Weights of a small GPT-style language model, trained from scratch on English Wikipedia: 8 layers, 45.3M parameters.
MLP neurons of a small language model. Each row is named by its layer, matrix (down: output weights) and neuron, and shows model dimensions 0-95. Each number is 128 + 32 x the weight over its row's rms, rounded and kept within 0 to 255. Numbers have three digits each.
A block is one neuron, or neurons of one layer that tend to fire together. After each block is what it responds to, as a language model described it from the Wikipedia text at the highest values.

L5.down54:183132071110131200135114159124086058171131134116054085145089088178104077106187148126156141148187097170128149084126127183083156101171104158096052119108165117191151143102115116159089118073160116070125121099190167123149170091143087095155173120124126151120078149133172136103106156123177184120
L5.down463:064149154157086156113137122152167171103156104122127076150118173180127149124086100145091148102136152136123133135142146137135100126134128110160073153072138191088136105133114145116096147090104114124144118077116144082179133116105114158137149089077174153123169123128103139131139131107123113182
L5.down810:163153171108122172155124181126125171172101141123113110134088105105093109169118058209126078128120196168122162083103126110139118095146116089095107153131088116127131129228144127143110152155105078138144162127137068133090090055112139086169175165179138110147111129148127109108162163150141158096
L5.down841:122157145132162089095146163155122107103099086132155162047072154103099128105124135182074072116154124128156127065147120157129139120122127097120156118118129104147110186104081121106146116141138112138130134132158062127134111127128100071136154145083115125140163144099146084183116122069150135126
L5.down885:039091139117140105094108149033123141129120125163097149148114148201113123159100144116152176129155145087116159098141147097127081076121121118042183113135156135172129171145143162139194121075111131172165149104123090153195043142180101104160124102119058159136103184144085154131149132135112089097
L5.down1076:092146093127149157134129138141142093104143172133151139120113164169130125123120115098159134122124126128149190097134139074158037161141119210148115130101144190124128214126148139154140102129193109085123114151167148066137126099140134108101115064087030172162124217132113133175167107130127148105
L5.down1120:101138064130051078155110122180116156125196117139148151114145157099132067119076114169138150132151131133134092088177175106178108095106068133118122108109194140117075107138136125112124116131122170146178179049154163095126085110095100148159221174147131083138127113142141180125135134045115123152
L5.down1161:133164124109136113114099172124167164108127151166101148107125113055110132108158110123108064106071114115138086147128147177122129145132157117106122131129150153129132083134100087189145117123080134157170120122060175117160210137098078174105141067124147182100121128180132074120105130157087137177
L5.down1448:116090127195078128121142067156142103159111117120126133097135129196058104126122147137079096138062116214096100110108113189088125049154109106148150054126163124107120129153154208129056155094149081150149175108104155111123111157129155142132192134149186102108089157124123105126178112123094203152
L5.down1621:131077223176106181086136058139097075116128135084118144079097142151115094167122084123099163142145075128144092103111091083148142131165061149109056098123152158170171178132108158150056118190126080185102187102118070092144092110138112096131109182216054161142129124071124087142171102138119103073
L5.down1654:087147169125119132053103136169132176133129153080070122149127172094091106143159086111090150135153185109093098114167113122167099124121153132141128069126129201149137165129132165102089155108090097114078169068106133147157153060114059184080142052124171142097157149134176145053090126134151109183
L5.down1658:102103145088169134114123086118098122119114124115123135146102115162138079094160121169129098089113090108112159130136124116123074099123129067118114101132111157124092158076132115133129160125177120190110116161128151117114104098172111125120177176130136168132128155151120129147076107185094106207
L5.down1789:152060121150120130174141156125059124121138095098086094129127116125151102117156110125206102113142138169124087108142075135142118109193112124123127092144120117134099138086097162103115145137096151102089182170198177152155149181140104102165161098047137138113159101166114122151151102163120153110
L5.down2244:108109093167088127131071130116129183202110162123087134133092073128098116137119116136173160143157122113141176148186063125171154118107173073145094060165149110228089118138118143096090073144144130110106090061152179126154112183166127144128158133143194063085207116127145157128128100109149167146
L5.down2391:134116147139117102129128073096109141133103172135067131080055089167145157089130093106113085101132211145103114174172132136097117119145102172113109068043148133120141126109158152142156098112137179144158165106124114133125156073173104142085143137110129115160191097071111144151124114145106119091
L5.down2449:148135134142108103127066160137134127122068148228105146134066154160174143175101129153120170114127159107123088111121132111147168135142094133127119159176098049112052101148119088115105089098112135075094147121098149186127138128140090167137162115151052114136123104145141105167179131148085132143
Fires on the head noun, or its final word piece, ending a descriptive noun phrase after a or an and modifiers, mostly roles, e.g. politician, footballer, medalist, priest.

L2.down1435:091116182160125133115100130138161077118102105130144174089134206100119089123244168155110099157094088123155155142101127138146088139059154166100150096144114161132069146127155098164150167164122159177164127104159162133167139163117098134157149136105127194137152116173066099116086120185161141185
Nouns naming a person's occupation, title or role, often the final piece of a split word, as in director, guitarist, administrator, psychologist, coach.

L4.down130:160087116141165158218115115134146165170191137120090140127099192118116146137054183106117089086182142138129124153116121163153114114111080091157103163111114147128186074137101118158134096125087101087161143148103073155164135109122124098108164125102081110136088108111121108135152128095116173101
L4.down553:131123199103160139118083121147111118148153115117117123180139187128165163096135128126124142119149158137212119146172121078153063119123121115050099120122148127161109078113147105161064103153092077106099184141084090156147151101116106140138139096131125211117166138124114095036101164129114118171
L4.down1573:093168181131110157147108116127131117159150102095087111154128106135131105094158080106076140177096148092124105078127133126141097059174123147083130115104132132144099141081135127188064107122167105090129230122105071068185112123120130126197162172167140119148097172109151109171149103151160146126
L4.down2275:106154201116135133123086146138100138155111100126037131148146148120117193132222186101130114186152156101183117132156148087089103138062118135092086131167149113178097154083142125149101084186094131166118170123092120089199170125142094120129150075125114164059162171135148081081136112109113129123
Nouns naming a person's role or occupation in biographies, often after "as a", "was a", or a comma, e.g. editor, member, director.

L4.down195:146112115149145175115133111119106156084089100140147132104141106124138161125140133141166099117085185200155149108127059127145087106070138106097144159145132152103115125115152045141150159134176131118140090111106169102108124088156121146119134139076098122172150121098105086161187184140142112174
L4.down1453:097094142144144124164094093117111112085126132144139117122113072145063098151197058096112169176062144126101167134109099132147164063158098170109149126138143134162136096144203068146076093084149093104109115147156156114187126144120196090199183135133080155219129184097134092127142124119243150152
L4.down2124:137102149151097157147097118150152148064090147147119127137129156133085131124119072152145148166129104136137124119129069138221130123154098083147108139218130107137126167123154109140074126106106096113092130104102144135211116073083049140087118116129081164220105102140180075104150115120123145194
L4.down2467:159110163199102115116117077158142170102092141158139139053168151191108117127117162091112092150109113090171148088140133150151117101203164082101110122175131153091080140104108167103136104114127112117176144101200094136172143145148161107110127110165153125172092152099155109138115148128138145108
Linking or auxiliary verbs right after a subject in biographical prose, especially been after has, plus was, also, former, became, not.

L5.down261:150121074128149118093116072128118152152103153123142124124116071131115111167138098127146156117202100157111067131129142168111094053155187104101135119142132138129166088099081085100145142131111139110123082097166143072120130138092166138134106103125138145114143131117159156105172110140052104059
L5.down694:125132168116123114158098167113152145118176122074111179162086182117118120088088124164143158155130154126122159088102146153084125134113065156142092124114173146160157174129127162071116118109196120135157154119173114112132091149130148141163153129128129124163112132180100051111147138104189142127
L5.down745:089159091147167144104087069115116173140161081169133132156126140152116129081121107129068109087151094058104152098150129123185108094109134105159052116198100134150076103069131193075116141136159154166123090070176149121136084091154119094096146148158077159124221171128164127121167092121131146183
L5.down749:138082134113103106089118155147047134150104092146091180136164117085101138081088086125103149116098169149150099087200104139101159120142143153117069129131137096171163137158164088092110109154136141143112121097115131150131147166156118112143193113111115192122181107115159179130128157133116151131
L5.down822:078122143108158037135154100094138118063126098110115155143121157160140103155059128082203163151103142131102129114101112126137132043179113123094140161127116152089121189104167052100059129168077106122152120171153195155117171174153145103113134113093157148117153134155113141198113091134143108161
L5.down863:116136153135143103165132080114116058177105119111127084104152111194111157139174120092129127070166105129114163141123143171132174114122142107156168087157157101083115154102131113099157073116129087162109096186180102123083107148120157108163097097081121133146073110109209131122087125153102076193
L5.down1037:151141113135128132153131145164106165122156121130110163085145063109143066119140101149121095145132158135142129174152148182091110087150126169121117114162171119152083150124123065132128179152060124062135131138115160190125108118178095090132212153181195148162103126128109178117111141127125164141
L5.down1089:139168148147080145115156146133155105083133105088146097075127132116092106147139076134119130095113120149156138139224180120118138177075132144111088085110152148165148120146114139070105162124143116112108090110096128136180165119122124136137111110131102136111074090103127118135103199106146164180
L5.down1398:126131115110091110189122105057140196143140096131090139118108126188085120144105123145116136101074182129126093084170089163115057138065151110175150111076120173148098165188192202153073112124191099123176124150155128095158108078062149100174168108141149123083130191111119089098112110133094121175
L5.down1547:091140078159147129124113130117093131134157141069153198135191092153121110112110131188120099131169147159091154129204027153132183141126165144059127104122141109148063096143103092160168127084122192121112143060094157081145143136169145120171123161137119165071164099145109115084115139106087128129
L5.down1790:144114118176164144171127147177074153115196135105133136173130150139113139158112124137151156165111166123148162085187139148107108111128170080147095094090161184131110116094116179115145141104111136131104134088077098115173115113135098115122191097060152102088152210130107131090123158105155135104
L5.down1991:149127120144175179127089125141156079138127134166161119114121164147071150127104050142100128149101223101158090194132125130122178061112166168122086093190116120094166158172108150121102120105142187113141118160200132152078140114112125146088110159088139099145119115125126146090138098125061119139
L5.down2124:135139171104161060161108103131155128170128126092106114081126172102130094118122089108115151174136123142093100131118172119152130081073131167091152138120132070090105142162154123126147139115087143091170096100079116137081098117090164122132147134141196078089110091138121085161172152081130122101
L5.down2142:054057174131134144151104095091124158109189143114090162147112113079165116077151127133146131125183150178124121117117102109182074119104162167152093164046133152115137155065179172077136154132137154132116112107090143125110140128110103131135117154129156102110157162098094150119153139173157134118
L5.down2186:104170086089124126085091076181122149093108148095130195151162074153140133123156158155094186151101130083163135203140068196117110095114194107123121156195191132134156119146122095133095104188118197098150174078150152137131141164171165091143141109087159086135131169086152106201099097112100080112
L5.down2536:041101053166146119133128104138140156107145156124140176133147095148142206148136116160079155167138105158156162168123099139125142113140138083138166121155156161112161151167165056122124164042122117171135114163119162112074162106112121135106116048176132143116139117150132176130176097098071187132
Nouns naming a creative work, such as album, work, book, film, movie, column, mostly right after the, his or a year, and often the subject of a following verb.

L4.down236:125092172142115149132138173168124077158169123081130134061158100130151108103161162031145090188143118102102147134104159121169127130148122120094144104108097121110121066116157134163120164071119122152074163174080078205120172172122162150093080135103112162136085131159098101123157092135109160091
L4.down615:173149119171146163102064158096131133115141127160059150144060113076084121090188094164139184145124131136131125136151109180147164103112163092142056097094174111139141073149156196155140138095145119094088124086169067152144147070146092138103102119124152122121106132177166160145132053124142148051
L4.down1226:107132165145110074136232114117053126113131058177090127168164137146144129093095139056096169115177122104151095135130107173127115095149104102091152069165101089104104078113119133133136186112143110088089128140076126116091116096118144157127141095103111223157102118131146156140156108043122142119
L4.down1547:118177158098121141087162151117112111059110133134164132131183131144148142127146158118144117161026175140143093138140156094159146166109118090131106091132134142115156087109160165138143121142120110154087115138174167164116146159185078129095113127097096140091116116089116231166159058118129114135
First token of a person's given name, often a word piece, in lists of names after pipes, commas or "and", e.g. Ir(ina), Jenn(ifer), Luc.

L2.down404:059123205150089165153113131097165096116114103096160215109119110123106118142127128048151089099115081097139143127148125111180152091171180152120160127124118115103137160104125133134131201175136101170138171179174155067097168127159162134188115146162090098134134104157117095146110158119150217149
Function words right after a person's name or pronoun in biographies, introducing their role or dates, such as served as, is a, (born.

L2.down712:133145104116127141105123090076090136085123115140167117093124120127090136134095172099134134158109137126159116125112143168138090107163126124164155173179125118134122099152115161122067163093154098108134110102142091106167076151106115144105099093165082150139123132146158113120134175075133124110
Capitalized opening pieces of proper names split into several tokens, often surnames or places in sports tables and lists, e.g. Mir(ren), Di(mitrov), Pan(ama).

L5.down8:113074131108097164096148115125118090081183082153054111101121152090158147144138094135189169113102132159118085074119156130101089115120141092191148031111135164124181175230140141140156140113103112052118111077132160141114150077106087150155087095115117035151097078145141110099116094138092118167
L5.down219:153173140101090107130189080111173123183110120150061125131162102146180082077157119085129119140113153095113143120145100145171132099121206123142095142121122120162096114132109150150175152122143051071130156137168077057098110122108193133109183099081144066157080129128095121121135178137116111079
L5.down454:121120146153135110102140121177154139160118125112139172068144116104157225133082087164134099152136076141183176206081153074130141112114167027193096089118126098146108145176116115138163125082114103159156078091137121155105109129158156106054085096119110082151127153117137124074096120127030113114
L5.down553:104124084177046189170092108125142095127142110096158174155165106091134111093212140110099125096119147173108090132074155083156122119120170049072132146082127090122117141116127172103130159121092133175139141150154140124172144127142128133092110077128068139116092144186120148165160140165136143159
L5.down680:113113099145127171155079187137182144101155132194101172157100140136134134120078159159069123135166140140127134135142117055035139144118091099141139137112168162118157165104089121134117134102101097136120087133035125136149171156100121102085188071163143113132152109183137104134124112111176167171
L5.down724:136161148113157117135133113079161096082133149134200112091153154119136145203126128128100091131169091113138118174122082107128114164115126086118096130168133070141108119152121052110134138131099109135083184122076105149186112159116117097119133164157130127093152095118108122107138088159122137108
L5.down763:139155137140087121070189162174112086129113127160088108062181100145146100091129123148147085160123098109160112149081119088123098148131167100205139143111125176092106150163149142087183130132198105175121107102167114123079118105093152124142150154104129116174124083155110056110154091166053094142
L5.down940:149128132173112188078147111209240073139149135144141111129140103141098164179159154084128122110153121133090064123148173146091092126089103161158095081178112152108186145143120132072084127080094152145089092178097115194172115169162130127108093101119117038152128160125150154116160119135133109115
L5.down963:137083152136132159097130134127102110122059133088104075098144133090161122139133080144128090127121146175140098171100090081119147157138108082132144114089119112142166083109107071111129155127104094148159104156131142115090204140118179115069090109127155115100157071134143120143153138083118209172
L5.down1166:147068078098130144093159083117171172142141147067101119135121112127160172125192136120107075085117083152156092097120129105130079172147116137132181179051149166098142129133139032113141163075106087165126088092122136115116128189109147125123157093174140093125056177115120167146108146177159094141
L5.down1204:114075130120164124144128163075140136161141099145164114132124134128075182096076138072137099093173113152132108125124052114146140109140150088060118109177147132124173094099152096126112098126139092119056117152095158153111141107115132148048088177132149091165085120189114150087097105111117190152
L5.down2010:100093154145091112196125129080113105128092145100128176153120102156149132107146068106143118158136082206112157174101195113103168061158084127145101114182081188111127144071141153116086110145170128142127150146155135172135107115127137110147122199129122106083109117121140123123124113133107120093
L5.down2055:056087137200085105123156110102117114062139103108081176146167144104126160097123127131141092156117131128067121101137136147186119188147137022095144062093121115103113144122095115155149122129101182152135112150154174182063123106145088144138144097136121079108154139155149106140163116116089177097
L5.down2160:139115097087137128105125167113093093137097085105097168112181143110196147131134150112125109107160096124182128099069155131135154108104102099144164134153182125145136119205142072170161165071133122157163151100138099143128162106124112107066056129189103131191086116164088073103118089163100133027
L5.down2287:114084137104111144139145088097118112074089187113137119182118137080066094146120141167086112206158143093102175181152107090103095116130126113116153114099144158124136123185109143121099132129078056137146189123160078128076177108110132098162126108107106094145147144112143137120173120111114115171
L5.down2293:156131128090093102127167054136129058096131128148112119124162148126118123199068104120152136190155150070163152114147139080119159046124104116162098115134121159150166176199174149128111177058125098098126132148143103189106126134111092119106058095104117083149082136153123159114119093122129115061
First names or their pieces starting a person's name in tables and lists, e.g. Catherine in "| Catherine Davis |", George, Luc-a.

L5.down206:105107166149113143084179175143118097106136146128107167069147165180173130165141129130126097091120120151166121087092160098142111135129089190120112084175135091189085115113116143107107138073112100131117142037166119170104113105099119134145130145169115110116145120129151142132061143091139135127
L5.down295:151086166120084146087106110101116145121135096179122099099060140188142097142091096068154167091102077106146120122130170166135093123152094109036062113161079151139122130158113100159131097096121100122082111181186154081104063142191173136155137149122142103106134184105088156122167125187054120094
L5.down364:123162055146129197106160142093152162140130111152134112128167123108124089126120141155120113190093099106176123157116126149078144053134126138053129134094113155170167067175108171159120122094089097117145137103175163182100136068181136169165136108142096121097167156158089115110047131095100142124
L5.down469:108158168069090189060128096147121078176135137107116145108095097169182138099149102165128088162158075081165156133114148134105053164152157120147139082173167104143072134118168198143171149115178128076093118100181099099168204118056080071129133130147166138126105077136114138056111114181116163141
L5.down557:107148097111130111165145091122168085164164120156086086116168127190103123113130178157160114125180073091091152091167101118190109104109120199138126083064146108140130114149136108183124154174160134099095128114173114122123131143144205091094137117128066124137154141138159169085135093137144131090
L5.down738:192140183130149155147153162065158151139099108163155149126098109114140086128146122152172159151102137204119102206108079116181106072112139127135103094182087136064138177108104090177132115158101169142152116083255140113082089051139112126112149140128118141142167145086161143168120158139177110099
L5.down757:086049138118094104152159131120089111124093172171166150116156185108146124097169114118097086139120133135062138113121114082176200090133109045105136111133156111069138108100129150116128168092117105140135141142147154078127113138122214173148076117089121097146172169098132114074068144096107100142
L5.down839:213193070157136108098166114098188085151072142131140107094115111112151077132077175157063096101171183131115218161099079110107165050129167087129142047107151107132097158169123163134081128124102092099162129129130167127185094153114123117116182209108096164123174144088157139110129150134058125185
L5.down1360:140143144107110117105174142112167127101129113129228176161133027126108111133128168084134177119149133054169118100146159181091075111170203154098101167140141102136104133039163136045137179161133130090085186115097147158156087086134112105075153116109109198044170145081147130128148172124125106133
L5.down1542:116088099113112178107140162180093135108116123140055142139138097139136111178129104148090087133164107087145126146145147101055131162146131153117145125146103139148038146175146181124107201121163080169114141080159141125159153163114139148125134176168100129117155133119133147141118115144106145140
L5.down1591:152100117163138128153109103147161109120162188084099141111149076177138160097104030159137109075115115162155064113140141088141139072115068112130113121183096144181109174170153099095076187116102095128104161121160154145145132142043166138146146122133139170158145115087095154105125110076146109187
L5.down1607:167116094146171134143129109112089164109140098124124092123082147099149127167169098159143105139169125110164198150149123206052102127108136154141129107131132135173173157106170068148135108118132109121072121119136134127142168131128144136106127128169176095163144110097136149116135120119096121116
L5.down1797:144141121140039122126109129131153169124142084150098116162116107113164140121092133131130129117076104098163145114151141076149126184153116135161070107172114124154055081131128106107191109119187112132162069091151158114133159134085144093186181105097093112083168185146121082152128110138110100108
L5.down1994:090122153115107108081133112157147112072160080079140187102137164092070129128106163147125093135122141154079079168120113120091144101159107145078109133118144138154188134097140164177089082091129106175158148134139168186132075108089086149057097151142135115118132136063124170146074137159135122142
L5.down2157:108163134093081073126094166160077156127161134132138151097114113120150127090179139154028166086167121107128158150141154116159160099145075096114195101124168136120169125094131110103133142139152104125109117137179168131130199122096184121080088132093104093133062129113106125114155118169086109177
L5.down2465:117104089113104152101159096145093126062088066135138102066065182135148054103109156089212163129137110165135088127078092106089103129076107178130151139139147061130169121159156139139133184128166110137114167171105146137103147149101100113114139109140085108138125133106051137142149117162129142152
First subword piece of a person's surname right after a given name, in lists, tables and prose, e.g. Karl Hu(bbuch), Scott Wa(ites), Mark Tw(ain).

L5.down269:123102120157106161178123136060079089147102093172134148137092081115135179120122118089185157165148177140146116126113147150076160164082100087068103136140136129077131162119098112157116092095167102096137157107122114126126090111101060104113083082129133194167119100165182078090144163145183164147
L5.down394:129171120101099133139139161172171150161164149108110134104158188119113137124061068135145141121159099192141109095106180154157115137121170125098117127121194181116140113116195134132134120100055137105130128171094087208106077124146075134093122147200096077167175101045151194165093119130097097089
L5.down512:121171135122069118149167114119140141102102146102139143158147113120136141094202149128123128123138100107100083152160153130149080075136073108144135049135125118146131132149152137155091107140121116139168212133109111107126118122092210092168123194144161094112129085128151127130142104122122159092
L5.down576:118089046125147119142138144113137189196096144135147131129092053158138109089140157147094159150144145172088131141133114176099062147177147130118122088081166189148103173100150074127127066178070090132134169146162127115137089143140171094138097122114130117184148076168154150148167102115113094098
L5.down687:170113146095091092096180103112120118104143120152181129112176154158119146160143149124092089082153141165124111131096129145167129160145134098128165110227182136148081183126165093165091123090092169157159140124124160125112144108140141093157152122202131152148124101151131125102104157125076122118
L5.down699:163166149177097188131151110093124134070189140141119106144073130131151133100104120159075136095120153145175129135163117107128105070098101160160145180099072133110093109147098166110131087032153078047153120113137125120130142134141145089126131149125104141156159128111113175116116107147184112118
L5.down718:105159105146115125124157170097160124173078097173140122175153103109154087100166123138139194112156091146161141116134123038155125149079109117122197177160126099144072147113133123163161140136157102108132135161086141091169156140066135138188151093126146122103124127103126094143154093092178101150
L5.down981:099140150149126054123198093159108155135136124138133152175075124142147131105162154072099171111146105089139121104075140113112092139169134148111182156112158126151138116168115112123115096102182120160133154124160130131146125089104134132139170109166134148141150162120127115137049118138185088121
L5.down1091:158150140149122105144110118123142108087121156131110087081125148106070119117141051097158078174084125124111141150157176133123106183143157114080132156164085096099134096142058075148146117173116178130175136071118131129114124143149140152121132121053104157176110158115140124149164143146108133110
L5.down1104:161089070142121119107079113069145102129131185169148150111108168121112114158131078078136102128135094082151123096126142132142107114117139097090121144056157110054099130105116135158134144136149138141101074165166109108120121093094185153121116132112071139154096112097255140103129149150106145120
L5.down1973:155123143236112091172097183101096109135202111124115118089110153114069162121130136105117151091112181126133148135210167137132097119045132102120130130134049164173088083128150117143093113100079162080091116081116200142126111078149095142112160150121150173144174111080052141114132138079106168145
L5.down2324:162099134152102117146168124124079119061141164119149077096085113152130128135100072115129106082192184163100141144165143147156136149151159125130176088119095102101061121118092119180083143126106129116046111169167096087135131062115085154133184136138132132171144133103140095159158181165169187180
L5.down2332:082166170109128178184087168114097130117133133078078128115080149088099155080059105129088153134095162139174103186118126184102150152074094097186108135081137127091163050160134191125096123094048133116125132094099158128159169151146134159117113165142064153084094083138096133138151132163094178117
L5.down2382:172119116159142113140123140075075062142124085142073147105164100109102100132121074147146145150088157092147148095129159083183110127118164090135117130149115150106135132093116107162101150117150171100104129071176122070143099025164100088162180100088183140122146139145146111101097166140157190103
L5.down2404:129115066099180132104125096117155106077144090149091123128108111126138096140159108150107125158146140108078090145146139116080128088112173159090151189054194105176125067077200134165150078113073110098145163168212112150072094080155145113131132119122140131119155158128136107106111173119161157105
L5.down2517:136162122131080095095132117082095123047128132147163118163198154123092109103108152129151076147158150166055148156192162126119121133106116020156181165139089141112086046097097104138089124122133133140154205103119149094115148109121167131088207117152173134186130146134195184164131107136099157169
Verbs and connectives just before a named position or office in biographies, such as served as, was appointed, was elected, became.

L4.down772:132184129140141063130153076097180137096098138148167113099107124137125101110108074130146131085128206208077153160132116172157108134149176131169063107143063165151126106060126151100088162129151141088109175081113173123152128086062123125110146130159118111071168113061065112147146208094155122154
L4.down898:116096141116144132160123115105150111083068139115184158170100158127116157143130147120155089096087148198099176132151112137109156117167150111101146162125072130078090210127166111095140103121122129131139131057126075181090147155140127114151135093147151075098147129063193157106113111151102083114
L4.down1135:071123138147198118129127100106128170052118120076131129115140135140140091143173152147181110096157121162128130075094154148107108067110150108172111114143179086121128127159116106141081125192142141151136141086146091152108144179157134135094122095119104106079176109176158199129117123055099167099
L4.down1647:133181148151125077167106110143180154110152137164104134157085135118162167161137125134210062073152209120094155119159122178139066128156136126149169153081096169163091132135142155124176137131096112153108085103058083098172100103091086177144110064160129155141154187113063121054110132121107105117
Nouns and pronouns that refer back to the entity being described, like the company, the town, that, which, it, often just before was/is/'s.

L4.down1000:186155124168122090114111154168149117155129101155097141165161083153068085133195232131100189144130166135156128111088108169149119111114083173168107080095106187102183076105112126122045109137173095131142209105084127114160197116139148095081125102069112192057106148099148053158119143108172116100
L4.down1236:166062129119153056162098144096124126111151095084119130119146093126117168136133142123133079106118146113125104142128137150186088127115131116113095123089086148121117116107169190137097145106178186081115130079135164142094114062204125119125144135161115140104139091104184112189187088119036176106
L4.down1241:143104161115138133156130129099195167114124157146165184083151137067128139104110144177065094078098159135103132095155143124163141098106129106077157111129118172093205099162083185116173092154141154087125161141145148173147091119181139122088109086155095092145135150167127149085164120133105170110
L4.down2139:220090125165134093136137141080106085084123107135190188130110132121112162130144117155117137122075117164130146156149130120122121125102122100104121142128140178113146116155089138144140083124102119133161204109125189143111136084138114091172110150081109110122143165129112087157165135113106144120
First word-piece of a surname or middle initial right after a given name, e.g. Angela Kin(sey), Peter W., Carmenza Go(mez); also species epithets.

L4.down900:053171158138126100113135141101124108125157114094192207133098105110162123144055089118135116122117161154172131149149100128131115133115169111137152179074084077142176138102140076134178159151123070104121139050103144124138102153097154180153097087095133142137119125147146104071161161128118181110
L4.down1060:140086078159091102152124122129108162094220147058184192127140133104167099152130123181095109136144184144194129123162162128167101166089094094135142106103114099193140108093124153173093152143100140120103132108143165170165086160168157125117081106151130163146117131173130103096064172129125083135
L4.down1552:163088106103075072176128046149173129121154100170096190161165106157162158164108061139117166124130158109157040125116108175120135123138073097113120071085194124179185079085054087113135152112133123120100104141116157157129164118115102163132113096114100121180141096144145159133112167087105122182
L4.down2174:139080158177143055192125106127108148113175190101130128125157141178138108116144173118124135144112140157205115114096086179119159132119192084162106094049113093107199091074155071116111162124149124112104141098179174141153097107114150167143061134123134082202133115183123047181148181142195113148
The first piece of a main verb split into pieces, right after its subject pronoun or noun, as in real(ized), att(ained), inv(ites), decl(ares).

L2.down1582:108155156100145095090070099151083076098171167131102197056107187083127132135193129124095134155137124136065145073081204096068113085194131089150075141252147109108125157159096126152152150111085125127100090097136137174175133135131106110157188163133147156115157093101131102137122137076127124135
Base-form verbs, or their word pieces, right after infinitive to or a modal: to collect, can be, en-act, dist-ingu-ish.

L2.down2249:120074120217107070140126091150103063081168105076158162148165181060085124143113130105116115071147093114184186145097105112145133114108166114100087072129171115150067123085140138067101125128056162116145083195082187189112119081152128122147133129131129172076144148142116162121171142074155140123
Tokens inside personal names, both middle or later word pieces and given or middle names, mostly non-English (Spanish, Chinese pinyin, Persian), in cast lists, tables, citations and credits, e.g. José Manuel, Joaquín, Rafsanjani.

L2.down2436:124064085105099140166120089171130121084147158115197094103121179091145100107098133154106119127122092149098133105170224113100130155151139092133073184149159160164126146142156138127147126094135059113147094050145091130164142191104052146125181069140163147103112110053180097103109094069137156191
Generic head nouns right after "the" or "a" that refer back to an entity already being discussed, such as company, team, film, event.

L5.down123:070143113119091106071105155125173143110143123097131167126142125183137135124146108171117129135096103115165091118130090103112113182129136148118127120055191099113141120080138144047114145117130079090116143089125120148129123131137147161146097120143083161142137145148148073106168139161153105094
L5.down125:127163140130134095171139128118108186191176111210194048129128081083035122140091127190150165102134093131146129107213092144097091118118099088123146116094123102057104093160094136107133133159116108104156148103167117156136097127076121160102112112066150115144111148063119118146137102094137146157
L5.down286:096128131143113149138151118117081131140215143118063110130131122123176117079128122087152130170140078098167074148159108117112112150150096126106101159140094149146087126183160170115125097112080142129138108117092166136077144128135147120085136149139112109147106150112142074141124148139183133084
L5.down335:096108081159062095105098084103071153125087128115115157108142173121065138113122097067096148131175121083130129134145113155088099141147149093175113121160114147112158136115091150126101109115100127083102167136179135092133157156078112078142172088098109128114132152112135136118157099108129112132
L5.down374:142127131115107119153132141109168181160098129161127099112051142179178152137166111107077146129061156077142128155136126159113096139148157177150120126169102084114134180118104200138099104107143118150194115139227157051132042163120141148134108089139124100104118155109176102166100122128079103114
L5.down623:161092072134100138188118125173224148129114105063148064158107143114092165133148137111083112115131125091119136126059086099162103167084175142131153155188158137078088117122128172136123163076150126089159183173137155150140145146129096098132097120152147033112148102101120083162150123145147147144
L5.down1040:124180180106124094125150079118128103099112130137113122133107155087093140140117097091100149113087129122102177101110080176129082115115072194139087098150138141183117146112149130150114066184106170093088125081133161135148148043139062141088172129146110163095123092121151082116179142134159161132
L5.down1118:168122138151136139109102143130119109111131086086120090129118191154185164144129091131145168112110177097087079169176111159122166088155101113109090143103132157112137102109127114143100156136144092125174137085130119152114160153141190137111088158155131090124076100090108124151135126169146190121
L5.down1328:075117143112120109139101183123105151134182098155127161134104146141086099118086114154097117078057186130101150187147120107124111108109203111167140186137100135135143102149102115090133202135111067132089177117137109171129152123200130088107186113145154145087137111123085163145140129149161175106
L5.down1372:127151164123114130065145151178152147114151153130099166136165077092189105099146177197139153090104140102125131164116091120063184084100117119119122127138172117196111111122103113122109128172111157185145135152161084129074158110098147101150164127129145169111085069158123144128107123194096068172
L5.down1481:095074104145148148132113135088158079154103117141120071082137080156117187157171065162133099101072095094110097151152077146145154148090111117089078104138106136130152111096140137135143105136146111147118147139162063184079188105160108109128133112096229098103169117151120105116170133200165158133
L5.down1557:136085123092082107119090135111105107111138131146130207094154094118111116127150135138145162138103073157155089131142182136177124157134133166084167106099097132138174087108096106127125154157124144151143159053143140152125135111119114146084129099135180073103108139124099169058181118148171165089
L5.down1623:149147097130149105099093127116122103182092066112126159127100099123122058174134113164117105107141121180131154048150157140075064153149152091085138142124142134117091085129130174079098167152163134177134118075052083200163162117091132137111089164107193173093093162179122112183081079184143121109
L5.down1624:046106177157165144130115111119119120137136192102148157113158117109140128168135090106129115112100090092136154112195097161150090134104074146110145114120127184115115167043142126118107159073111134108121113142147153148129131093164233063144104139173225151117120153148134175142142107125142176167
L5.down1843:113138128209192134148148050159122161113130080147192141148120151183160104142126155117143126165108137132169108125196113164109131154126103160127151168122084145105114158167158118131135157098108144118194137120142094120139096064144109133055103139109163059118187152096138105142208121181141135094
L5.down2262:144093163162141183132170134127146137225193084128115149095156079150143060145169112133124150134150141155177146062098120129115125160150124131140143173047117117132146111095163150101105155133142142120097162182168127097082108112129143050081147089186108141106123163126130104135063147207124116052
Tokens that open a word that continues in the next token, mostly apostrophes in contractions (I'm, didn't, I've) and verb stems after "to" (to ra-ise, to exp-and, to su-cceed).